Weights of a small transformer language model: 728M tokens.
MLP neurons of a small language model. Each row is named by its layer, matrix (up: input weights) and neuron, and shows model dimensions 298-447. Each number is 128 + 24 x the weight over its row's rms, rounded and kept within 0 to 255. Numbers have three digits each.
A block is one neuron, or neurons of one layer that tend to fire together. After each block is what it responds to, as a language model described it from the Wikipedia text at the highest values.

L4.up74:124112135139113110125095137114110096154119133166095152166143088125116145138137118125113114126143118132101129109101136110133122100109172097114142121125159146148159152144121098142143110123110128129141163089166116115142090145090109146138127139152112114141135113137127172153150110163159125145154128140174084071152117141142155123130109105090154113168079090115122160087127120122124157143114183130149107104151114110089162128151104154154119138123174099137140
L4.up308:140150129124148145107118119126122123138145092127103141144158110131086144142154128091148164121130109138138121112111136093142141066167127173142141112090168103122143144103174087111140098132127119104138135114122118146116060151131173130147132144134114095118159058143136162134111112165152146124140152134143143095110143111126137160144139120076089092134106104130138095108098097109117144142112149112149117156136141121151167122047166123110122138107200110139154
L4.up431:114146150112126148145116127096125138134131103085166163118140155150143126146166136156149127156148136122117162135165093072120132149117094150125129138115109134135140166062116156143133095130082142153184141121128167141137110150101111101130144168152160110143126118123124131134142065137163105137106134091108143093111130108125140156130138144098109125113124168129167104086117167068140145142115123083143147090126123096120140106125167115127157105140141126134147
L4.up1083:119131122152115134120088114126113181124130115107134129116148110126128148093137128128148136135098108145116098100191132099141117149137128133158133113120134146145161148114147122140083114156125124161160123131075126159107113175137161146148130116158099094157139099121119147105110134165171105145124115124156127094126116105129151119117113116057139092120098073137133129126140170131107173152134081082134165150128075115161132121134134118105116103152153100124133
Responds to: Coordinating conjunctions and commas that end one clause and open the next, mostly "and" or "but" after a comma in narrative prose, e.g. ", and he experienced", ", but in", "later,".

L4.up1333:104095129143168150130110095161131123113160156138106150120165104099184130120141139157174128158156149130106117121116116102138122110150118129114147123123125127137119150128101127121129119143120123122128115167125167165110114124113164164204144116128123094116101062154192132080119149143133126138124120139140058089107090152117132143124130112095131110176147119096140154086125184119125133139134119160136109134147112142162135143133096128137155147091192091164107
L4.up1448:116127117130167157201133144131093131139142134083142163145114131167134154123139143087143099159127145116137130118135131121134090091122147123120102118128109153129118139111137104105158126143130150100114117146123164128106115134155117092135120127127133148134118138138142173126102140181142107113116108114152118149134076152113072134113131096097130123137142100108170151147162118169113129154125100145146150143127141106124171126099182167142147133130170110147115
L4.up1579:096138158097140157134095131164081107144151155144081105176158152136139147152124181157101114134097138133128104148135148142128106119143113147163134110139108125128118152104147136163101115132129120135085136120139132112129116157117148129105102173152064128107134116116140116069122144125143133154139095155122121120100158108126140138168128139153117093085153141082130130137163109087121151114109135141151130140110133132145149114120153127117180108124133135099137
L4.up1635:127119144143120195098133106131138120084165131101117154138125096142147144116156152082138107114129127159123103126098145149088145115112129105148134132100131106133121109104143144114142144129135131103152129106156118160112165132128131159148144132159121149201091083139140164076128123152177112126097108102118103111126152147163145137140108142110142101135164154093110125141142123121097138154133160073112138111096126109169195124157131106153099154161121076097142
Responds to: The main finite verb or auxiliary right after a clause's subject, mostly plural were and are, plus is, was, also, verb -s.

L5.up547:106130117085169121121113130102135154117122133122107099109139116136126115128154167155116116139136142122135099138159100101081115145097141106068139085146137148143139126119138122093084070148086136090101110125137127128119112099140124119119129134166090112100130147133186132125123153124125152137142143123109077166158089164170140130091156107122122149103123104111130135119151101127121144133140140104101089142080112108094158114172126096124080134107109120128100
L5.up940:103157134115113117112102111072091164151175136102151126117137114160143112151177165146136180126157146109170117151151069098142150110124128116125122104121147090151127140085111114161110144093135102125096125193102122100184149158144105106134157121143128128088126153142136117089139134119123109112145092128068141144114097129124131123150139118117118115128105113082089154105106161098104149135133136103121128135153118114121126119140115148147123109138097155134131
L5.up947:124120100124055140131149144101125134161109132135109135151171202131115061149121166137138129137102181109177087137112136154128172126148124174155149131122168174128110135104148152131163097103120136119115101152118118137101096134156154136170106136116126120156127160125125120154129167159160115105094130144114122098090114101140144111130157088107133142157162099121120112111127070099150116165099129125143160118120137132141181175138133113124134179118104115130078
L5.up968:061141122105154120132094127137127103146136125104135153152165099128129113104194124142168156112101125135135150121150151104101137129160138167142130134149102128138145145093139121115135166128106121117134126141129141126137134208069140143132132148163154124162140132140164141137177133089142148128121143139132170082092120135143171140113159113082118101139109080097101166115146119103129106165118110134152131164114136111144146125106137123162116112102125123141089
L5.up1313:090123124122105130127106145117123127128176136132058121114174113176105061181143118146171155140080129157127172137134150113124133142132077124089116125120126147131141116070134128142144158107099152117141086129141138105134113167124106175099138145107139141126120101129112119088111100134133152087135075132140135104116129091070153129126141128094125111147188122134114177104114121160115172154101090135135130110134136131127117086109139072133113134096127137127133
L5.up1492:078152100167130130133161152173099136134142165082119127164159139108135074126150143088177153117083147133162157073115133140123163135116148122136153137091142135141123132092137141105129102101077133103153125151131154124098124147117155129109168116114135116181153141149151120113134152121129141108134132122154134139103096088118176128135128145119080150135092095103036079120144111107106170142126093129124105142108114108109141107129143152174127108100144117123080
L5.up1564:151130082147129161126144134120148125121179123096123122112174111178133124126132167110133078145131137133169108105117113139119157068110125101128131126072161102136076127113114121085164100120122148135134112149136154139117116174112196151092124077162133137157122111145155183105107132158127135132132075115151086116105124148167157133176097107134114106145101117094079115083165106090139114144128119116125131108121134117154144179114086134120157151125150136108143
L5.up1618:116099151146092153147111099163112136094168140081143142143154106143143182127096120130096127121161173135132146129127109116115119160130115119139142105105137157132083126139137097137116088101121131149131137148124088160143116138148125214146125108149142116152120092149145145174113145117144094139134113161121116091132078152187157134120125148138161132152138133112099129111148172116071138154127167129136104135101147112132106103168127124180134119126136085118128
Responds to: Finite auxiliary or main verb (was, had, is) right after a sentence's subject, often a pronoun or name, as in "he was", "Ghimpu had", "it is".

L4.up226:112124098134143120157097127137124075133116129073078139170139117137152154128140169106121083110126117134149110164181119090103093140146143163127093087161124143135092146078148115094124127160097127145108082099141110087099065149102120127125136106163144093151120121143129108135092078147162146158102141087137142118154146141117109121116154104123124132137125110125096134130147148115126186144117145120165130149124137099099128132138132101125084124103132102095153
L4.up454:118122170127114074133102100120139122119109130143091122145167128146121150174160108099167147122194112107125114161120178118106077077115150148151155119108162151144148128123121095109120074135073128128115116111130113126114113160139109113142123155152147127116102131147159145078132108126146108141132098133138133106156128148101153135076135159129128158137090139152094091091141168134131149126131144105158120116142140143121121115098132108108103143092128104091110
L4.up488:107148116149178139135082106100129139120145123060160113122115166159126125146114141091134095138152107160130114113120135101131091118120124166090146127150151178146118131119152110083121143151132106117119115143155097139137124115187108144130112141124154126095103146146147143153135159122140096157126097102154168108133149131131108146132142124129115155123137097062139140124124135139098087144103141145141126126148107154146119132113154108173165111087139175112154
L4.up1427:096122131144127103112078101139154111175136111139114156124086093150144108118088153148108097141137121137141140117131149117144125147163164143119138118112111116141106126132117139076164131158114115122183138103146125129132098128143108153117117120180142084110100158146156134130114124176146163102098094097151112090139095094137161168118113115119128126132137171125096098126134121138143076158099112151163152143137102134159132107097152144133124125148150117097137
Responds to: Short middle word pieces in words split into three or more tokens, after the opening piece, e.g. ac-co-unt, ac-qui-red, Aus-tri-a, the-re.

L5.up118:113118135163126150143078135153126132167093132136080119134164116099135078137169125138113105152116174132115164127136147157112131125138152111164133122130139138132118139114102086091165133087104140112153117128124111158174141136112100132150107089097181148115148134128138129143126145174128147118120134158166113159089131101121126129125144122129140139108176120119098194108142106136098166102107136136144135139107128129158162126085112110159131126121119174149112
L5.up568:135134138139099098127109097119114110131108129103105134161112119140150138141176142152145115141100130194131080107130150120149103079110100132193122129125169081145090195158159145114128158117112117137127121168142133130164090116120111100160118156171119114109133149141154121114136149151142121144163119123121122106130073120136186133142146140093138149156132107142144104081167158134132092101108141165122148119142142151146140103143130108160135139096124151124097
L5.up631:112107164142140134140135112111124127176122139128093155112136187153163113123132153170137086117104140146146103129139088092098111104103170164150080107147140117128151117101102120101152150122141163111116144116115172192156132141102140137137093116166165102105131145126135127114107168131121162101119130110108095101114104125162149121103124158107165143175123149107079104101174101135160130172123130123126145122131125115154122110083140116123074124122116165145126
L5.up791:120135118140124120202094106083129119134118107123152120129111111107142125133135146129115158139125117136145078123104146105126134100150138167170145143088140133162105124122133139127155088108055112123137103161120145162163180144093134102157127117133129082088104075131135141141183105129132114109170137150116166167095103169141103138133140132083136107153114133120164145140143143103130099179115140124141142133126119103140161108141150095088107106125128113067095
L5.up1315:127142136128126145176124123105078137121122084110097148119125163120157130126155146171112138111114111140125097067104115160119118145125083184155162108118129131148144123144124111145117079131143167116159119129136142151163137132143123128144107131137144163120108103161126136123117091100156172134120118150165123155132134086131122131102120142063163103134143130134129140128146137130133147196117175128111123091164102130105133077121106109074100112137123188063146
L5.up1653:109090134155167169122107107089137142116106150113129082141130131133147115155113156103127156106135108182149129105115111122145115155115131126118084108122127133158099109143129118117153124096130129098131155169100124144120126117138132132151119128175150172130152125134119117101090119171119127153115109116115132117110112123131174135087093143111180150142116133093123120147156108153117116140142114139169169165121120142156145090124164132161107127130137142120102
L5.up1729:121122144119142138089120149097088121103098147152111152161147172117163145163153121133166086158133143127109097078120191115136103089137121141134154126099146128138136139114112086101135100128044154136145149167120137157183111123160155115111157110104139109133115121136148095110104113126114107136116117130144142121127151122137130116113153115130117125126131132105105180152152157105115126146112143129151124140136099125159126119120105111123122194060143165128167
L5.up1745:137105133162128186119135073103133123139153122133110134128128165148104153146129149161140106153101172119134132154108109102130107131111137126129099104145122137125118136108150136126131125108099135096116167182128160129136111076108119151140122141129125149137139128144146114117073162167141157117105115109150148119129133134139129137131122125109153138120123106103127134069140129160127109119117153106193187118144109122119120104149136160174085129123129108142107
Responds to: "He" (sometimes She, It, who) opening the next sentence about a biography's subject, e.g. "He interned", "He is known", "He attended"; weakly on other tokens.

L3.up774:110130161136138161153074142105136144101158085121107176095152142092096132099159129140155119134145147107061136125134172099140114121117133142167127128118171104142136183115179098152134139117148122098136150103144159176129104152156213092175141142148149120126132101142141092131138148105154134141092139110107176130121139116127106163126149145091129144131093136138146124161135150117129108195119155124135113146150117107099128084064142115124110135120117103090142
L3.up1558:105137124107078119138067083100106148136177111140136160112113135138117103108122137092118089113135125095073162112142116146118133127128138129133123132131129123150127185140142124135150127111113155142122144110118167130128099158142145091148119130126097131111142121128113123112190112140126178105118115175142168145069149143126144160130120127098157099117126124136073120114129138163128154169100151109147155164120112126128120106120104145123135106136146143119099
Responds to: Line-initial hyphen bullet or table pipe beginning a new item or row in a repeated Wikipedia list, infobox, or table, such as career years, name lists, or chart rows.

L4.up494:090140172118098133131148121150121117078121078143108157135174141153167149084115150088157077157153138125153138127129148138111164133106093127131130112095156100124094107114130137110140112159118143109155144132133143177104127141196163167134095109176114125126139118133151123109135158119111124109125173097144121174127113113090110155132111145124150079108099185108157136134208117103155130131109130092129151192150095118134129098136140137124156099120134117111135
L4.up507:092132122150138132137116137138095109116121133152152113141145136111113122119120113144126154148134143085165147168125088106102069113137151111141107134128119137156106114127123146085113106116122156148116126126108149116142156129157160098096079113145124145138073098131134129142101123136142152125123143147150116143120135142121152149149125103153167055133119112137147108076118167108118076128086112134163108110128106153134142100129121100133155122085135115126081
L4.up1236:127121101124091149123137115100164076137103095125138148113145153124114119128149147165143159147121185107118134074109123127140101148121094160122131122115199114145114131110157144148129148107125121115088173104162125151130117098139115133135124099115142104136120151158122109114093133153150118101053130108118149119126148108115104166147112138132142107116136098153144103104166110123082104146108116121160122145137124112101131092149111093127140114102131088172163
L4.up1656:102151190144092101140156115138103104135107098185121115177171146095132133120151133092156141145150170141129125131128144093100117102128172114144115146093096135130149135136152118116137086150122157135150131116132131165119134165178144115106163120123104068141128109149090104112138145109147177153046106135155134165123087104119145139115141143131127116139125150112135113078129126100136112133088120123168112158139117133122113107112120123113147133105165139109166
Responds to: Short second subword piece of a capitalized word, usually right after an initial "M", as in M-ic-rosoft, M-un-day, M-ur-ray, M-y-rtle.

L3.up734:153137157127160139129128090119136146104168167123102140132165091131173099110168183124146118142185174151147169122149076122119137156148115155150111115089178115115128139112148116154112136178085119101125124114110113120092103155183136127162125105141126123100128087119172160098116113158133115149130136148133148109083118136167114123138125148114105138136094127113141197084172148166103141127142177130134134089110179123126150086104155124138149113137145119154086
L3.up1769:108102143129106164123126124127131138124171127170100084119142156156149124115130139127076061130123147139164148092123116119098151156149137121141138116095153117132136140123106095109129070157101132145168107152144141139103094102132147125169116121143132139138098094132184141163105196125129137105118131135121127081094066121128125137090105111125117127130153139127091122084148112130099105105137135136146123107113154156150138134072193065157120130133142129144151
Responds to: Fires on the verb-phrase opener right after a long subject or relative "that", mostly modals and auxiliaries like will, would, to, is, can.

L3.up356:086155130116136146154123145130122100120156114100105082139153165116110141112160106129150142141090108153082166093152148133101142104110138201144146123123110103135126153075132064128145110120118169111134158112092142149151117161132193121150148142137145118168101116145138170100133140089142159116122114089148129133081120119132092124105102149158116123141119144055139196130155113132092171155126105140189136129143149113112121115082176129115149102110154076119129
L3.up1538:125097116141138151124132129088125124105144122122128154168149144124127157122163117141143109128151112144134118136114117088157078134125120156071107121131172112127154146087143077141160122116086129084097125098156187111112096142109166135138128086137122123142148129136155134098108181141148149160128126103171130126109130120144107128122108176115135173113123115120149134096158146139105148173145130133155115118149105141134116118122149114185135157094159154147085
Responds to: Subject pronouns he, she, it (also so) opening a clause after a period or introductory phrase in biographies; sometimes word-initial pieces like "he" in heirs.

L4.up1094:150120138131100110120086106146141125099095096121095071076116154126157117089158129156083121105148149129092175125134109141106146143152127115128101127101137124140163133132090108126144119115140140115152124086137143144128114162128171161103125092128126112165142105125163114110158123127152145101112139147105120103140108128138087169139092172120119106100125145119092119153109132089114130134113105091120119135084105102093093137126097093089133150112130099127134
L4.up1305:108159103154123158162146081103128123134126120102089141139131130144137168102113130099114123141190165136082104155143118109141114157140161125128113120134148164146166155106181148121114124149160139097162142105122132161134150114156139136128110136125102130145142102150169103127140093155138138137122096160131149148136132053183141115108132191137160172119120147110119108124148135108111127104097145172147106139126151116115110113130145179156094131105149141104131
L4.up1410:111155118151139147131114087107137116115149118100113155154122128147135120126101104123099094139158113168073122108111089128133129130147167112129124134101167147136163109102141105107155131142123153141165126126156158119093145111127172123133140136133155134167113115126139145143109147134143114144101146158103166147129113138138121141110164142136132126117125122169097132114113156078118121090121100117142108104125130111105127090118116133149146111127140090102124
L4.up1715:118174151148111140180116085112143120144119105118050113127178136148138114121137147093088149117160129123107127130060146095104130159152133164086137106101123130141092161092127123090140152109124123130137136120091139132114155120147128118123150099129143147130145173134166131112132154130190111141132098174101135122116149119179109153093140145132129158149119134158168161123114158143074111150115099094152173155143112105072126126107129138163134104138134098127169
Responds to: Short middle pieces of common words split into several tokens, with the word still unfinished, e.g. the n in Gover-n-ment, fur-n-iture, surre-n-der.

L5.up126:141142143126107138160128087103117112139115135154102132151172124116164137124152109168147098149120149118139103095122073144109103167135098104114115121084114117128167154103123135157128113120098141121161140157185181113186143145106137157124124131158099130141140103143147175091095053135163105130128096135132103155096143134168135140151111094128135116154117082139074136107109134128088136127128124110145164100137142123147168113127109143124168133151145109111055
L5.up202:128126151138158167133152138133139153174158140080117146130096114116160120172139133128113109142116124122138113129148141131099109164174123119104132149098154130125164130148091133112097129160127140116119097103139117108128100117065128179124134113148168092159114103132161179082098140141128141106138099132167096101131108136141118112133145107071157130102153129105135150117155141086117180083125132131099166111099113176112154112143157093117147135087144097114159
L5.up346:125129147133122146144090091154112136131172119135084130134109133094121163139159138110176068148111104145151157105122149154114106084132099135116095144112147152124132121103140139155124126105115149111127090133133126124112080129109134170142110139143136146135124127135131123093133150168107166139129108107139099114124117182126119110121130155103113126130135120109129143092178082151139104094121117151112154110112122149133166134149141139144081167114149133121090
L5.up499:136100134198088129116112147083131134132157090105111133109144084101140161087116145152171112152115120167167074086134141126114121137106128108085154139080154050138142149112123101158130143080122128119158123156147122160158102121097155140125155114126149115140113117131165128123079099178135091090113100170108130140153158081152148137128084141115138133108165099130100121082129140122142152129120096085134097147140090121168140168128131146131115126112128115119120
L5.up760:110115134110099150131140112124143162120122121141104124122104104105135118133144103158119145156096183121155108128158111113080124193093157127172139150076156169162108120120108159142099092152122146139145109156117172122109147112128161149134118100166151135111107085122167152082117103115137100100133110166133118131126128128121163124147093099128105135172105116116102138135137121138143122171103107113125137141119136140146131085129097125184155183090132124125115
L5.up1339:113130118126146142194087127109086095165118157126091137117165098138115111144131104183156148128112174146107094106088164127090099129187110163141109140135157092143105131105125143124108135101139117171158065131122186106127108132119115137148116096167120062111138101127099105147187135123179115094120156182095064119122114134145166126136153091107129142141125113121118114100137129156114105133117099110121172118137122139118131116152131099169128150114136135105109
L5.up1434:105129116172124127100105128129115091165147133137112131130134104152133130103136122157183106081137113186139083093103124122125127178155165110160145113080115134129124149102130125190136146119104136171131121152114136131118100143137101133169134156135085124140121141130127158105125134192133107136169144139132075139113123144108135143135115119084109143177102117129130102084140159141127149171126119144128139124122114121114168091118103105146116092112134162099101
L5.up1582:141109119151137132117133088148087106131143114137126123091163178089121116100130141148117108112119128131186130142143110122109139152148110109153155117104118134124159126114154123136138129139132156122141128143131140130162127133083162163139104114143157154130153118192171143106109110142143118093093119151130142099109037117147144131141097125076161106123118109080094159138123128114136171120127130129140121117122089094142156101130100126120149081108108157097100
Responds to: Past-tense endings or final pieces of main verbs right after their subject, such as stay-ed, compet-ed, oc-cur, also may and is.

L5.up273:129120134155136167164108091131119138130101119104149113148147211098121117155136119180155118118174112115083181103122110066137101148135121122142138119116123142139119138051141121138133121123075119116119118152124099179129091171123174161157120128145123127106150121144132159121089122147155155136096115161123152150130129123090115145167117131121191125138124143155110112163155136155130153112113157093112113125133122139072101097068144144112166128157149125133147
L5.up309:096099103090128140139139136168142107112134112133090097116180155146148086142151134159149146187134138105113131146123135128119153136144122158103121131127131137139147121103118158136124118119125136108169161114185083157143129137158149098155108144172089122139130138138147132134104151135138152144092139104124091142079075105137206149164141125111180102129126128122115140143151119135116092161109136131138141100128128119087132139129109161077128137150145130059121
L5.up383:136147126151101142174108109096144117140148115119131097125158127165145159125118155134111123114147166138086169136128074102076152143167124130125135116105123105148148145141150085079158127127151128146124098141143085163147110110152130110161133125154065106135141109162147120158151106119155106135160121127127137070103117116093114170122116109134151129124138134117120168138102187146126115154120085167121136126141097128079104106130123109114145105119097102109115
L5.up915:135178131137142118115109155137147125141151110128138141132162160162138076127160108094143123113077141151126159104151132116128136164138157107135110102119157130137159133118127122158122117150145132098147140171128121106117098152123143127126117103093100117105121140140141105114120125164132162141096114134098132120136122140119154126136077151088151148167113093127087182132097088114126106131118109081157171095150147124105127133117127100140108094082098073107113
L5.up1112:129177133148130156163081109106124156106164120136116106080147127155101137111201129127139126149156148122095147166142123125113144163128095138125152113104132150127128121091162121091157124136112153137169147157118128125131140115130132116108167122132131114118109124139149122126144159106120126159104097151177129101120132077123141134104132077119183128145115124106127164144140138107117112126105140171121170105084165129113105135083129086118135101138132110074145
L5.up1209:122161105120142116167100113092091139130092132119144108122129121121079147107122124187123157131118116130108118144138115140067176175167147098150103129113109153142106160104143107087142137111103114099086132090135162118152150102124168097151098126145126114148096129143108127129109133119170157172151109132158131133113129152116096121096140175110153122140105104150070117143092131105118130107125142131109149082152124140088122129118127119144164111175152096118156
L5.up1601:139131164116075153139136118107111142076151150114086125181113141090134113116099135119143150149121157182110172142104121125150157118141133143122103141112139130139138151132102152096104123091114151138109122094169157118120155122153149134145171092134102087158129109130178118109117125139134145128139180154126129112118157120112173131121156126163122175158151121133096118135093101158124115158109133129142146105125117129094141101109133112119101139112100102077101
L5.up1764:113122146148077140120091096105125159136103136140087108091167145148150135096104115144099153144142173117104151115102135106081140109212160171114136150115143090131164110130108159103173137099148147139112108102144133152114156104158201128091129122152116142124128130156146146144122114135136104138105103142138135126113137126149126179129115122124139155147134144111101104129101112102082090120124111108146136131168140165103129106114139158124171095154113092133136
Responds to: Short word-piece fragments in the middle of common words split into pieces, often after prefixes like pro-, com-, gr-, e.g. pro|fe|ssor, gr|ad|uated, immigra|n|t.

L3.up370:118136152133107122128126143107153146118135109135115142132113140089126118132158156068094138159080110110106200119111169141130132093120159157152121130124194127137126123113131156131153153104137180086153110148111131124108091119156170135079145123184084112131128141138108137128149128144162177114129126154113121142116152107136107165126161115151122072140135110100140126087122137127098093125101165126147163089112163181111103110085164076145151134115113092122098
L3.up501:133086111129117116119161124117123108114183102156131158141124141133105100167182096142144144167087096151135104122087145116095153095125115148165134137117126142143131128095127147133131129141094154131123097140157160124140093151090117127107142128131115116123119124147116157128151136124106177111127095114130112107165132105092116095108155124146101112151142153146086139113140157139137114133102128134132110126124140169126168134119176093163130171101152135148117
Responds to: Inner word-piece tokens that continue a split word, strongest for et in competed or competition in sports articles, also composers, physically, clavinet.

L3.up998:112114120147163120141136079108152161082133112115106167100134101127143149175169119131135136124151202155107126142136117153120118153155129144104084124135119139152141128113135141158102097093142120128131108133145160120144124129071146110139146111144135126139110142138129158132147112162120073129166113139117132132129099147139106162106151163069122116124098100109135085117093112100080127193125092133168169133120150138102179109128090132111155120136129123103142
L3.up1012:131183168145104146132133097151133152083168133109106105124157068110136146113159138115114145124152155210129119122147126082116092128167144142128096099096107121127133146113156127133118063134132115129149086139151143158099091155132160111121116102145144139091109080121163160096108126137125091093147136154132116139140121126157135170135133119160117180113110095117133157147131119144125099131130099095131184129112138123139164144095113150134119134143176117071147
Responds to: Final word-piece suffixes that complete a word split into several tokens, most often past-tense d/ed after an e-stem (change-d, arrange-d, experience-d), also -al, -ally, -ing, -s.

L4.up1197:141131136143066108145092094178148159104147110086137087091174164123107151143139084140135094165142111125129101117071113127106126137175131148151115131094116123158149112126105112135136136168112119172145119135133138161098132124102140110120096128133147105136114103112139131142150130148107136141123121103114102109140153179154130202121149072160118168144131112166161145111146138099133112105139094091145155126124142123127119102140147114118128153122120093134150
L4.up1248:101132099158100125117068087111128158108110116157138157159100090139184108112120174161123084128133175151096177122094103118113128132143174095118098119120110118143148173128120138162100112128125136143135132150123205164103082156105165162153095119123134065117119109132166119087149122155123152144106130150127116149124092149127091170094106112100142146134142103141087106103108122164136101127127119084145138155159149181129111093102105108126121127114171080139143
L4.up1478:078073154123123136078083084117107127134146110146117117178150120143097161141119134115117185137165125116145142179130139096134087132130128134130129100104114079155148126127150142130151177098122119160146158159103146157156142141129115110118140132131139117108091134125162120078188177136147155130124141131123148082151093099125135177142126100112129106186120126127127117115093127092063097126136143112113133146117146158128146139093121116120139127125113057111113
L4.up1676:112117135143105139124130123172131121103125111142134186117143122149156151121184184132155136119146141220175159134147090090126143120118172140139143098115109125138147126079141097135135113104159120135158147166110152114103113138159136138165134135169153109150158098125157115110107105121131110149154171136127138125113099097117161120104127080132128107127120065100086125122130164113127161143140120130135152109131140104124138116133100148162141127127147083107131
Responds to: Prepositions and the ends of prepositions split across tokens that begin a phrase before its object, such as with, after, up-on, desp-ite.

L3.up202:128136101164199125123058092121137127083164149103112115116103112184143132105119129119115160113115100137118099156113119114112167134148155156141125112129119115144156154116141114090137123150127127134145123170137117113134125149153116117169062129190125107127115141162162140121088141101143123112119140121107148109097136147103159137083143144132156173116130109137154115117114129110119103101122147107138126129116172129105090097101141143115112101138104096116147
L3.up667:123152163157104150164150105128076164102144122131119085099107106122120098083130141110144131126111132132098099174102124080069159133172170105149093121144121112139163103075134132136129125091140126146147145123141146133134147096150160144154096116139140093145115104149172108126118116116175136107167094138128156162131110079103124156067083116158146127124103152119132115096129154111123133142098137100141171155138125130097113084135119093173136135161117138124145
Responds to: Word-piece fragments inside words split after prefixes like pro-, p-, comp-, such as pro-mo-tion, pro-duc-ed, p-ri-vate, comp-o-und.

L5.up351:090121138124162116121112133118151145134123103085103140121167092144147152118123135120123096152140133178107108096131106120116101088123115093095147112161123144145167154129161127184145101126098125144182109151082137177095144087075099138131145136117188114149143081121102136129139089121136121137152131065149118122152101101180110139143154129127133158143129152146145128089106153105132138153126131134119106124151159180119123127098149106156133109121107086113135
L5.up469:118165146158134133129082136129091156169177130151121140147152109097102098082096118154113157137124120095113121123168084121133111154167149092150129122147163117162120107127124171123108137125112132134136177116130093156143140121111107107140135107079162110120105112130090131134128108149166140103121122126115122111113172121111140160092065101077141135126133123087110147119117166134170144076124106132143123164128145135118140093156114163083103092130127123108118
L5.up869:076152123148122185139096156123117085134113085129136153137154111163137158124087155167109117157122116131103110073136165120102134092102142128127110095136128131147134145116113124137128131132152144163095109090128147136125142182145138104168144055129105126142135120115120144118144122121156105091065143130162109127170148131130130128121119147123113101166152124116090143091118114127132120159119114098166107099111127121087117129160110147109122117101116145125138
L5.up1066:084173132167145135151133166089119099155139125145151140134097123155126117151152125134114128113088143161076163073147128116081088125101118136142125113140107145150149173138123103135131121140164130144136116148111120110112119124117145132113149114115107079123130136125170123130150146122168147129097109150142133127148094111113121155128120158084108115156111098096103125098080124134132151161120114098174105156139144184164133134126148118115102141147115103117173
L5.up1318:102109113108107100090069086097129132119122106154109165092104110131181129075141110139120138123139144114143107122151108082158091120159175121154127137095146101158153154092114095089144115122114119089134097095162160136147121117117129133131106103096157079127133105149222121138135073148137100109128129121120114140131091115140167114123150134119144130130124153117115119149118118116133147174099099113156148107155098180132190148107136094116130166122118116135104
L5.up1334:105153097143121105100087135082102063118120110146127113131130125086127073120143115180135154107157128083085104070107124111085152127110188115105161122098145076137111143142118162108109122101096125129144114101107129164138141078125148110137108128107116068138129129140155124145166142132147096129115142090167087143162109114113176154119081138090142125135137134142111168107108161161141142167129140114117117113086106153140158098138161128095168129118130105129154
L5.up1360:120146109103121137158121089139118145118104106158111130169149124127142135105122136121127136158102129140134126109125116150142144111142152153130092127102131129146066147101166166130080160147116138124178109119155131136084112139124114114101080137121116138112145073133071120122109126138182121105102164111170121120119157156153177134182118126141113126092190115124085131098083100154155139195101109146135169122111154154154177077150135111113122132120142134121118
L5.up1543:113132151136135163134105090102161115141096143137119156147124132151139157094195145157110116105103133132088149142124125117114108120152086115118111118115131068126114133120129098133117130120127124112156137163134108134118079170108092121134089110089099106125123094146184132095149097115131120115130088090129124129156125105164114125152102092135146163125148120094158140116114128141080107130116141084125166134130128144124195173100129079129182150113114084126157
Responds to: The word "as" in naming phrases like "also known as", "referred to as", "romanized as"; weaker on list dashes, table pipes and colons.

L5.up116:114155139102138112163122099094120150119113117138140127120151137148131156128119156153145130147119150130126141100119119168140107098117124170150113109115134114132140136095156109157076019183142161119116111055108144090138105165120179156100111108126107136106096138133135168129101111134115107143096131116149111100117156143130099107133129113106153151135119162097128151122075155112081135125084123087175119128149097171100128142147127125161124092104141133086124
L5.up535:113140164125145132145136127084092123145158138145152130126108086163147101099103116092138127133106073141087131143124107165129139100148133110147114119124142107134135117150103072093121089146127140113130151099105146180129122127142087145168087088119165125155092145133124128139090104106164129056109097165132157095127113136141111150131062128112165091091130133118158137149114179147132085103095109117139116163173112162143131150133145132104085132114153155134107
L5.up907:103111094145133137133125114136166125109079120135090127128149116117161128078136123113102140120127141144108133143127145110156150110158170138168106094111167103172108144146100125104162171143114126125137067108138135174115142130144103107091157119143125094140129131143104128115147125101160144070074133102143117123115156111116162140129128165131162117148154145130113125119156196124103108119121151121129113113119153120120146133107143128079145164133118060123137
L5.up1163:125120135160106151157124167146148115120165141167150145162120088163117096116118155132179173126118111115093131101142139159141111096133152130143117132129095132148134100107165090134151100132141118055164135114140124149115160190055153101115132130154148144144081128156168117096123120096110139152062148118131083107092136135138125125119147165142145142115109134118110128094120145131160120146091127136121152109091103165109167127110106090146148183118162125103084
L5.up1226:123157117143127133124061127113137100126137163088129111171127080138132131088120152100130154163139123128103112137079119133152130142209100111103115121137124129150135135138135136114131118133141154141128133172101104132117119117096139103138155102107116114126120118163133124110105139113168117119126114095157083160142147189140113150141126069153134142112133136088109128115104110133092078097130137111112129146115125120115122126172106138150189148121154146112105
L5.up1269:121138171118090165104089181117150169118102122123117106175150126134121101106126178110120122138129141179103147116107104108057171088130115128114100121134137148131098152107126103150184102146084171085146124114111095146110072143176125089114112141111136129127122109139104110104161108133143126083142119119144109168081094120106154124125115127128150158151090151073091138118127130130094137124106114139127130122128164098134096150126139101094138131114147133085124
L5.up1525:096132130194128159147126126136137120132111118107082104131138188098127120111142189148129097141141115129124129115165098127152147130160143131163053121128133112128137134121101143130141156151140156140116112097137134174117079144103174094124118118163117131144111128160116139129106144195154133105134077038112143101112116126119148160090131108076136121170137111133131078115153078127124143128101158133162162107132129132142134114128148143103137135147153086114122
L5.up1549:113108151125098134123085152144120131126145103089124155169117123144146134139150133123126087140111107142133078085143119122108148133136090156141101128141101080150142155137119126139111125161073135104097123130115155149148107158074122133132059126125144125124124126148138129134130124166132160087133126147136099126109143116143097165143096124068125156132105114120113119108131177086129161140108114184131105149087098128168155151091130129131122110109186103121095
Responds to: Word-start fragments Lo/lo in Loss, Lost, Love, Locomotive, lonely, often in table cells; weaker on mid-word pieces like ol, ot, di.